MLP neurons of a small language model. Each row is named by its layer, matrix (down: output weights) and neuron, and shows model dimensions 0-127. Each number is 500 + 50 x the weight over its row's rms, rounded and kept within 0 to 999. Numbers have three digits each. A neuron's up and down rows have the sign that makes its largest values positive.
A block is one neuron, or neurons of one layer that tend to fire together. After each block is what it responds to, as a language model described it from the Wikipedia text at the highest values.

L11.down18:486549446446500444523482574451544489514547509493457521539511458441461460527490467466514425564519480487392559433498484604481535510438485463547423433522536541479430500500505514490520587462468548539518479472486396496531559551576500430548439465434502417458521459498523569495400528580513522497483544456501574386422528496430538551444542516621598431433403517593606556456525525499442431565525
L11.down77:507461488519489533431457544539467469577550513456599571518499533526396501442494461496469407548408474501462459542444603531541454565549467555489462466543419454533508624461487519560506548430503491369425554510472511432408434474498481413608470522447533482577502508476445576491534430555508474372500488465464522496516489487621524501570528406566495524449485481508513429590616514536436519572413
L11.down195:523482523502635421501532555437457485483405442442440575444495554521442441533507460500444471502554493536531499600535503494514573454448562478501492546481552556562449521386485488520470456458496531553397507500514444576438462636522493485508359598450532546489448469474446445502502579527483512549563562523458492457532557617515564600449507508526633471505521492490531524483483575483450434505556
L11.down296:476472532531583378500502449529488532543477507411579579481444522499495470585508463505499533477475471509505654574500572577582502471544510476460538589500463463553496536473459527510531465500568489528425577486562534499486500512397593473403574464489489505543501417468533489414562503497500663545561539507562483567510534458582458470440495541455467475507511383456447501452421463421504569562472
L11.down305:510502446501489484492630475512577530514477475488437418413414468530495515465493547464549597458549509525519489589456442491427546476454531637506544544455499489430586536546473470465440480492523496565469536481535580497393487530551514500481568488459461498494505496448513578549482542512495598440492526496423551456548480559546488357492461552448537445360484520507506627497525418418452523519496
L11.down326:607516479513441494504532405423473558518427471439518540526511525457466490551490473558506529410495560460410505480577531447479445416474437446489449498448485531474490518529433521552464450490487450452543497450410403479506589502511559497605488516452488469503498495540407534467543442493448551497423421476432489522453564491385511548498452476553520512498504490507561479515541387541472469643534
L11.down328:473518461478500412472514411444580478533534519561489494518498492512554485618443437495548508533492554575488494490572448588535438479437571457538513512532484566541476505470477403546536484554558588542468467433613443511466538524499499591571488493514440448419597416430487489469462529444493469491400571589576483474497426541580534462599521585548427472531472408482509492508427519482488494526512
L11.down494:603436556443490499572455548521456447429430510506495524506568459514521398515437524551457467532439471468474559447490529556560487552459514449466537488531581481528439620628343491523449591514488460606472536553540479487530523441525548457483530458447538425507465436542558511582442502543487470430449549471458491526496436506582522442573485470429475573498448495476556436399550564500543569522544
L11.down522:454486531524556467546488508367599511527500413459486520475478512528436400472486462468556520510536486553468505466469507551455480571439455481442464542535538465543492542548505447532542501527474372525515517519558427483461397480586487505426532471395530543492504534528564511533575529603459628453521472475467453503501568475515442433587456469442502482362491462383510499427476499512463448462472
L11.down676:491514461551523495478530483480431607529385557529478525520523504458579555549555422508490462636514456494529514488496615548487467493479575452461479487518508542502476537502469585575447501485509512515440549400587512508581376556437514442552560481460528452513518457539459582519578448547567352397552438487445504464569486574492507457524530480499582496521555476501512535516512486529479398420480
L11.down714:422518501486521564525511481545501474497556510434474485475552510498428493447553469504517497513551550568426515519561478455541405556376494433467500468417537515474511545532471544422475485484510555621467429627487361432490545452482478540422407465437511511491439493519457538490462500467532540492552605464506572596470506536572437540491485379509452579412589595528453522433516445444449388518624
L11.down799:505514486464463538467534475512512468471501528478438602580482469433468499472482495536390527473481519442492432553505449577417525515443518480517489513511431470529467542630525498594519413480494429503493412590542483484449513585477412458491467516414523517512516558566598514467469513479545525512321448529505463542441501446498509522433562428431500508438542485460518527515475627453511473331433
L11.down804:479446525533452526453505554619566531530457474571447456545387477566460417491488445483382495480436573531522498446516509514500480623537523450512475504506558487477463564486500560525484449542455386533559446517502527494530424487435553500489470479469506515520496529457486533540479415576505508556507479563457479448526500444532428425516576523609418520538636502506498520568430491519493605607455
L11.down831:490434536551546554532427583549509489560570595449465435463514511505457595588457444541518524509468477530517527473547510524471444519425445459536526423418465456523442542496459414438491503554462460524563524476512508420532431471518368471467516518552455452533497499498568552522492372448452587497491487489498504510637473503592520450445518489469565437568422561512513529469440455444516471535588
L11.down907:473507597373574456451475490475493529477520567525446484567503491491458463459482563475463435533537562457416528534473519474551469538453537468464597567568502539542412552458479512513602517519550545580476497546497516469656521546544449415513523497448514351542505431440493451523455486516566494488446544511493475385497500511517544406529481538443395513499575546457489490487482500599522505627450
L11.down990:500515467550377485457505512475559442518476529450531540406499510462485497592481509561441530404442499480483498519596512453509479582450559458469456505485466513483523586525482523518446470431538448525489561445489455516407404448542455439503448529548462527574470478468526450518495378434432495454396526510478534457564535505568535406567523583601507425529639531489469478610444519609495490791561
Main verb after subject. The main verb (or its final piece, e.g. -s, -ed) right after a sentence's subject, mostly speech and opinion verbs like said, stated, announced.

L8.down31:514453521484456512544455556446563521435503511515534485529500534452506507547465517532463518503483436505559507552471507516516542548494382529556483550530553512443449347592571470569484528445484505497522389500494522525570464547513452527484479568519538428575490468437568582507510402462579532515491554539489437523521429520440455418545529529436511503493570455485551455522493482504479575506491
L8.down378:492495451560484542495546474570538500473454559573650547507517528536384466500494524538439499549522450586557486442488478444552494535579516570522555472477527469448495502536560472451496444568463514485519409506486484468485467406563479608558522438490557548564590571486620509449518566419389475408483451541480452586494518541499512464585426397485506517499504515588464528484484506475509562586507
L8.down569:519535504588447547453467580623418510425573474536662590530505472457474549537492510543491459617566472470501514523567446451509608569493467455510493486506532534530499460510489469557543419493540612551460529483506548479478563441554526445495574444464438503550465567413493487457576484491518436461512454523512539453440558517504492515431537537535417451516519506414421545486461508479390432540487
L8.down977:485356418606454475484525455571548482509488504532448421521423550515540528539502492477503529539498591585605647490519468475410575518526521635504497459558522479370559456499509558534501610549455399543467482482588444515523474539553465460478499484510514469593482495542497470529492417464494544446451487563468424404555385487508522443523532525393467497527482479479538519489551485445522471546498
Mid-word fragments. Word-piece tokens in the middle of a word split into several pieces, such as pro-du-ced, sym-pat-hies, Ge-min-i, sum-mar-y, arch-bi-shop.

L4.down787:504459396521533505528524512541459457499501512587455504506475549560576595547550577391515520569543492532476502513486517459494498480497509486523532573593552479499468576473469557466413540565522565396506478582463460529470480414496526400551584576527463457378417554482519515460547442496501519471533489463400482522393565479479462514507531552537588598559510481443544472452481533426512500542551
Mid-word fragments. Second word-pieces inside ordinary words split oddly, as in ph-il-osophers, cat-ara-cts, disp-la-ced, Em-ba-ssy; also some sentence-final periods and quotes.

L4.down347:621610531520424427484481514423458454600535444479512500486526455489450488546529501474547524483510508564346500462567539513493590500505475429507456528513457512525434475445575469486498453517515546566500631487547389509533478459514486549478575605497448494462538531529479507528484444472489519518433508451460591503468473408480472577460525595550633506533626488504498476472482567512511376593502
Main past-tense verb after subject. The main past-tense verb (or its -ed ending) right after the subject in biographical and historical narrative, such as joined, announced, introduced.

L8.down43:556488449577483498488521517514515564534477492567575398391449475494437466433415551555500550410539515561478443450463500478464495529556516451519550510509526549484529538549486569492460432522600440529536508525458566468574388519543537504530491523537439551462482470447503454448512479500451558510451495456480470447448559548476439419569430488471453538383492484512465468480447618537529457604534
L8.down159:500477482433497489501556423661526520487496465531440432532555507502528541452511486552516465420586535493472481459475483527559485548570540544465536471501613545515561553478544557552432579538506509478496484462538477556447532502543554515530446505522530527467555553454408427475586486535473566463500503584425495517512473476480487499479400479515405464569518473464530530547482392449520572730402
L8.down216:595500499584539513512524557536489471485440399483548538476466533502498483343462546457476472439423527580521477538464486451507486585618440499521469604467511544530503517502635527518543414479562522491505534413402560568498495450513512479538434549513408537542509529440500480395600509520475498447562489500558452520455565509401531491484409502490539553437581491501443442466561554500490455597544
L8.down708:533467504455513493397452477561538409483436546474515536500521492453507529520399577564435490458522533484537522491514498587451517431448471458638534496493505457428520520516482574446526488568464434369527494371473482478517474444458519532409432541569485550549504443410466456500557583429476485418507519553484476494484520483554505426544449461462423534585569464506553355560500472538434476546460
Role and title nouns. Fires on the final piece of a person-role or occupation noun, often right before a name, as in drum-mer, bass-ist, astron-omer, General, start-er; also weakly on possessive apostrophes and wiki heading "=" marks.

L4.down479:483447512559572501618506565461585545511522507632511534493532614560462437457563433491540550498443446515547458443486451436545398496511471468439432523569424513443455428463415471536613491534525457531430496473440512594495490506470552426521492553480487558532540447466435486459558508571427504448555608400440464529436503491534475501543534547518559517566545432605497467534443535595559502620499
Coordinating "and" between names. The word "and" joining two names or labeled items, such as H1 and H2, Hopewell and Swallow, Aryan and his friends; also tokens right after "and", like his or they.

L8.down55:520433555486478531546504551448483447526521559486482551529503413553472480550503454513515396455527461505476557556491517521453517462515597461458446473494537483514596537467466548522481516435513424509498500479506456455527579549512501549471477463460510498518518569577503562474477493455507472561439437458515563480481612555552447432538563471472542516502584476503509514496558516531573493657586
L8.down142:431478464518507543463476494456431524510526470544513601499397444420554519532473489518496564527426460432528570428430517411482468494436520430525445527450481550482535397417527460496552550565528529560410487508514530491460497484487483591501459550511546549505445473473467550507480507479464565502499387455506404467480435537459600476457548603518522434511532517499465506427540567606564453498458
L8.down357:526511442535474486522489604445474526512566528490458558507510445525476457469463499537598506475565533512476462487474458525505477470452643418525419565498480566435508543551505548426619470430509523456523532559506411513473539451452472548457525493513529582481466526557457533448566421427463492460523519551504554511468491415422507441500506535554590505534398441488512452592447528452474493633405
L8.down473:488430482500550484495497545364531526479509466588468490414585480554527481546459486578592531459569477550558462513574587559443479479517536457506463510387442514559558423569556507537476529587493452460535518383469463502481525486373489466497525440568510543500567506483459427426574456500500547499529507453547497529522521512528474441622435528451500575513483471532532459494527508549515589528489
Subheading equals signs. The last = of a === or ==== Wikipedia subsection marker, just before the heading text, as in ===Box office; more weakly, inner hyphens and word pieces.

L4.down40:559495550557484574538516445474525561589504578532487494435484468424431468462488487476456479526527496509557489573452549561474540489542442466449535508552408529434456491474542493497432519510379570538542518442566501455539482402533461467485540445542574559488582467500498616559438505360501540467409370416548399420395520538515550489569561591513558578540555486458533520591491511571567464573454
Wiki heading equals signs. The second = of a == section-heading marker at a new line (== Early life, ==Release); weakly, mid-word pieces and " and" between nouns.

L8.down343:486525537484486546372583522498529497527493501449487577559486453463499527510404517525412507539474484559513536457487523561507633503415501497568572512504544573520395412416493465498540462496455443454538595454516460464421447528464558506536488520427497360567529466481537575545474461629570490492442423461444546530510568404433513488535535530475494556481430405516499466458524595449486415566435
L8.down434:547469481526503398530552543473501451419476429482565518467540487509526453443517506464485499468509498548445528394542503534572538650575516351509521557573548510514541482609568427570537466543426489618540548444449472465487562485568492468530533538396523488607437525466515555528518556593548575462484449513465529450445556513419488475525472470545575527548522485432536392596466528520497431477511
L8.down468:404509453488477518476601582491458515499528436419570494428487548521518478445428611446414533576404522528462512534478520529496567605489413431502545506585509515450500486511446501564412488471471501588523429481536446523511520547547544414495524487523546445530432547565494507575541468552611524574539424523459477530452480461516410477469430457486477511426467504472553426427486479470522494585457
L8.down565:511542503504602464520550540443434474570507555476539512473562514534534496494498508459515488506503454540595509450440503484420497591546465438402556515555557567592514419553534475597578598533396444612514468434547575527536467566512554335566454563397501512582491439459553471570524486496467510498478444540480490481494492505445475482432475509439478520473467470432566471601449498415487527560487
Speech-act verb endings. Word-final pieces of reporting or argument verbs, usually before "that", as in impl-ies, arg-ues, indic-ates, compl-ain, ass-ert-ed.

L11.down12:520456515487483523553490507475568492464518501486529534471626574512424580417470491412518529499469541503564392463337568442443435492482471479485463489568488471587540552539544484422524584567479495402440632537547463517400498484509531477549525483484524503544537557498531618526551503550547483559491487579361492535492436541586413433528429544513489518466591534489493523628473515470531431615572
L11.down104:474474448470492492497449453439487509489504495525563510634488394413582552496442523415485502495544514514524501528427497493470518509570386476544566501564472494537476450464470479473414460532540470495562498534547568536473538468486513486530453533520572503475532458504506421387445500490583520513416500507433535539536569355489421490512510537522542528433489504459433533472560446476491489568571
L11.down166:556441506534513526490439454507467452566537363483535434508466545542527427584410466456522542542434486444448487525467512564539592606458540548479561505507467527529469452427546538481526482514493609531468590501519490489474506533524423485439529569474454541541506469539534466513426490441522505512396473525474482522541508544517531539515469563497518501469602539523489500518412500506485520514479
L11.down172:510516402484454443535468539503471501562538402488445488495483677491476566551419548519503503543538388464576487519533423585504507548551421467401534548494399399478515437537566470579464500443435541482518508370427501483496526506528468460631454543553477503547479555498514493429501529500516531551427501522544492474600489484457527464413527483541516491419515510569554466550529543667552497585450
L11.down199:487509586491549415540492410475508478595532511505432448565531526457422495427539397508452477527463584529516456393633502552555476421501505519565514483438450477438482520386442409490485436494419518476585536529553516467476542482462550512440476543528476450516472532546502511521421524560496484509545435551495526580514501528549488495567469631479520433485499549461503529500427469516594592662457
L11.down343:537494512546446533504555495551523502519589533503505530553453554405485582605472523533480494512531548501524559493527513550452495499516555442381455646527409548517452524527468467598506458517521521500547469541454523516608382550497498478530508493509481481552502550435445481511503556550504542478480470496462460527463604543440561482478483455482505495520432443483576443503491555480466528452489
L11.down417:480537435507530558571474444496408497486480569544514524455464521320541558484501506540448487380506500540505477518544524466466522466562426458452501573479543447475461483476476532501520498520465512503556564454448548512484484421487436458495554489447410429534579563439576452423531418457512542460466443502481542562510497519509434438524530486427528430521539441469488478514482554551466512530472
L11.down529:471376482549458554546554554473515439492508545565505577449526560480561503419474491631447541534496544429537537533518563463523530457492489431462433506584503503445623430453571454511563517488560518530569546497456408421510441500505418501504581570525492463516444503481472507535390511463541524528476498531477544552494494425479480441638556505510560494468497533472380511484552541525569479559533
L11.down556:513484481590502607433550580505549457504506527414553588559452508572368538479456491453484475546526542475550526488508467582483509487478546541502529592639549459479465481461465469478522520493562464503525527586536461526490535536556523408441391548442469532567491523503572489555505563509470565486393478521474506514539486493507515456528484504472442509547476475584472453498518439442563562461517
L11.down570:432482534568476467548425437488486514523466506487503549559477524499631537580488531485465462559618554489487458449535442511390511516530550475482543499483531477494496526560551410462488444467565481539552509542513490458455531504491505576522480500499430573346482548467471587512511496497515423506483528517522454544445365464497461488493419417557508548545540507453554431566527559506507491541477
L11.down596:547516534511427483527514565478445522527584554557445574366515511437463584541487539584501513363465539581495508486515536479477546550455485495365481580501435535529526430490524475543485557488503528560569505522426424549502440519506458438589534478510476467503599504498528445485475435473518511531508487499398561535494541481475409456509465579521444452503492481498444561471465485651455506464527
L11.down722:485514445563578519515469512496553554490522498414489499541554473477539565583535470489504453474501595604482435524422576561531484558568470473484567539641461489425532489373580448461598400527520529460530561637525503462428528558543423426469558461501549399556493475457540501486587480515522572551472417495462585403516575509492529439495455613446468511595405467463538495504417489504480490579481
L11.down794:505464471548553570532585530552557597515574522494477533464500505470476519487541406526585486569523496502568413429589533475507426541574542472424478414540635504490503473550522501560451586511530477482497375459525480563465483550583563489514497497485518432434489402451532487435489513395534540443395408533467467387505469462452506509445558544472553481498453492425517518549477557487523537479506
L11.down920:515396565492454490543430561514537562503436478520499558539438585556402461536399399549542489447499467489517428527372453425444492476473508479510516440528591471527564483480483484504427491525528457449543548503468505520441466454459535536575505553499509470583533495543570464458531567487398517496530489592470500548569543451455523570499525520535515502557445468477560443552467588523461508321506
L11.down967:536606527481449494482565515524472478526512443486526584518527496449546460483444479513445529502474441530549452486501435509511537473538478521498453519574574471427539466496521564419528551488621594526585538565482519577573396482485507540531495536406552481525541521489563529522541449528547384426487384537441558502509437564474587496445562455516498463494532542485468526498511501535420462599513
L11.down971:531391387508477492443424515417469526521631520479546465529534454516518526481543438510491499516547477523463461526539543566479533470565433468589503439561493439448453475498459404458528555586519442555503495544563469473442458475465462388440531564465651547468547592493515502495425480500561515576470535598499459526509494508508462494564511590366521494496491453453499514505482543415450499496518
Markup and parenthesis openers. Structural punctuation in wiki text: the = signs of section headings (Early life, Biography), table pipes, and an open parenthesis after a name or term, as in Claudia Muciño (born.

L11.down7:537491448593547511563484592450485585455526366430453425607510558487456516524565546502502512476505525508506551543469486464503469522560525502471530498547478530449503542515508494573447519535531462538498605480393458512458529497435485398548477494505436500457481476429559461499504567482560530491462395485482513475530534398478408469598458484479560550447515540499506563470505585496406497504602
L11.down68:497388520469480576542532552573541509459502560582504516383479461474530375505506413598580583437603471522591386527508500499555523469474610533519489480463524497508459556529529563484467445453410574559574459426522444487572498487540528444527470490490468502600439480513462548615471536566434420493531400466567498510495499553546559505427432484506437502587518487568572500490534427449452490555497
L11.down107:567482532621524491538382449524515624517529510440521504485565487445428537475360496571586580491477525415464433423457556571503535523438496469496400533507520519515439526485515477441468482529528474507495497493450548548463481486500540462457590504444460381524563486520567438423485532376499499611486483498367484513544466582489613549560492549504487485539496482550572535441483540553448521501490
L11.down144:431472534522439487432496525465408510426506465520484497495533494543575484509453563521513499567474456515530422522472470520520563455492550455521459433478541590488416490626501449451541508518519483496511456420513557525439489506545579572434596482532457526507519512484505589493449548516444484481532570530576408428448546547498522528515587524532509622557550596517556525453506496561615531514478
L11.down206:522549535556546549445491458510449571506531520404496598405493425598618522564412492460502526466471547433507460558490537564549581441442457475483520500426403527510483432558531453531601540560448426421530506536421511581541527483624515479454532496467517477543552551496502474520423508545556511613534585502439579469532563483531527380531558374520515538592548519500488415460487492553536513608524
L11.down212:532439496485511504380488464450443526506479543539423542630482477518416441403510539428483475433427574517541430521512554434432474390507444460436493542531551593429481503379545570498537425472452426484506545519473487547533541493524551488483540503511521530554457553496576535553457457529521495563496430518441504462559597467508439539496506532471542512410578490475535577494481518502497503564492
L11.down244:487498453526521424474407435430457516453478467552582462434470450463526483561517497499609507482570489508542543570548478579491554458516471576559565536469520457566485537473477458515517519528434537514521565519594513547513561592491515530549405555477448451448449403425489584528554490426412495472506369470503505530461500529526503456488493573481523471506501450458457506540561461475423509551489
L11.down275:538551608495540487492426544553443561486500539536579487619574489442564562480505478594630411520483477529516471434481474490533411504458462437548399447452528481627461593581488476583419558548519468432504496671441491438541577508565489528501557518487511599411436539439599517547518479509501385472616563496520528513468466442508546514493568472554467586414482480524476490587467556448558455466530
L11.down472:511440531500461524454431469551601513545488545508485500586459487551556435578606476657526493480573478484466451446582442510519483461504565480492407521468448434570489606510524465515477495417489509542481512504518497519529480478574520477602468475563431500492426448519384472503510455537467470407570479522533502413434527450507484491520485582552502498456535581472523402468555449499487400579412
L11.down514:523527495508518488581395432496618520528448536467570589471546639482466496508554502500529461428484564516452546448478487530558457487470444525552431454552520415523469449502519600555454497482453553603517478553473544445469483394540475519455498443484507411584556551433491518486555334485485476397447444454536533536514417407628463496538539521509508496481487469452414465466464511504389532499487
L11.down562:569500461541535367494524471577511543513437465418529542422566456491480512426477575451435497416425430440477472441581384547482451563486439525532533379446508493546538499426527540455448517434438475450575478428501529464387528496542517427511482535481550451597499475479563479560545535414519540559422532411442466406530528589476463478590514473513475507504414493565566441470470599388524450482410
L11.down588:507547603493596572483519504429485461481536512522465543500501520470477617495531498439417532405575560497504486485501563660398564476537542523583561500466451527450457490474566427454592451519498471450568538487503461495412519511420431597492512439541479528492530518424546628443505478490565488479499433534565521503443471509583501471545516536432507543451533534570518543509548517635463585483551
L11.down621:494505536562461557511477553483507419507525502522477486551484484474522520514533490497442515626514453425570458516488504454446452570566458480460539578513408451416530459494530481473484547429421526534498558400551510496488487538525521477577547497460402497510509479476442523606481449534459542481440404498432556518540571423492533460469484496510526518366530549504526518452498510629525465658422
L11.down659:573484481464565519487484569490602451456509590568464510418554548493552525395446425518460534475497511409447562503421571472440566586489493448457520418572514520458442425452471521441452426434527517456568475567472489586461520408502511531460565462507466537513492406473521487460496497508473449446563586588516556554543543507519401507502486551461540516378515563446527439479391481523593511520499
L11.down859:522521539506510476495443425544420519470503425621592558408501500530574470554489447544470519500518457555427458452478522578457511428401474407536496430456576460482465465460479519407441461538442483508475471472466437523426453460428355463511516463470482468500506543539393472412469474529548482530511406498536444501466504478476499537415451545553448532587485422551400426505522577461602470594529
L11.down934:523426508537463409482438471578375482525560583403452471455535457514409552494417445495578511500524545533524561490405529508503580477474447439401515583564446477470460524499483551493527538506473498507463470418492423473531527437405427578549532489521499444471434433501497479533364467550550502411523471481553452587541516474498547546540509538449462531494513513537392507483457434456463512525577
Mid-word fragment continuation. Short word-piece in the middle of a longer word or name, between its opening and its ending, such as ele-va-tor, El-vis, obser-va-tory.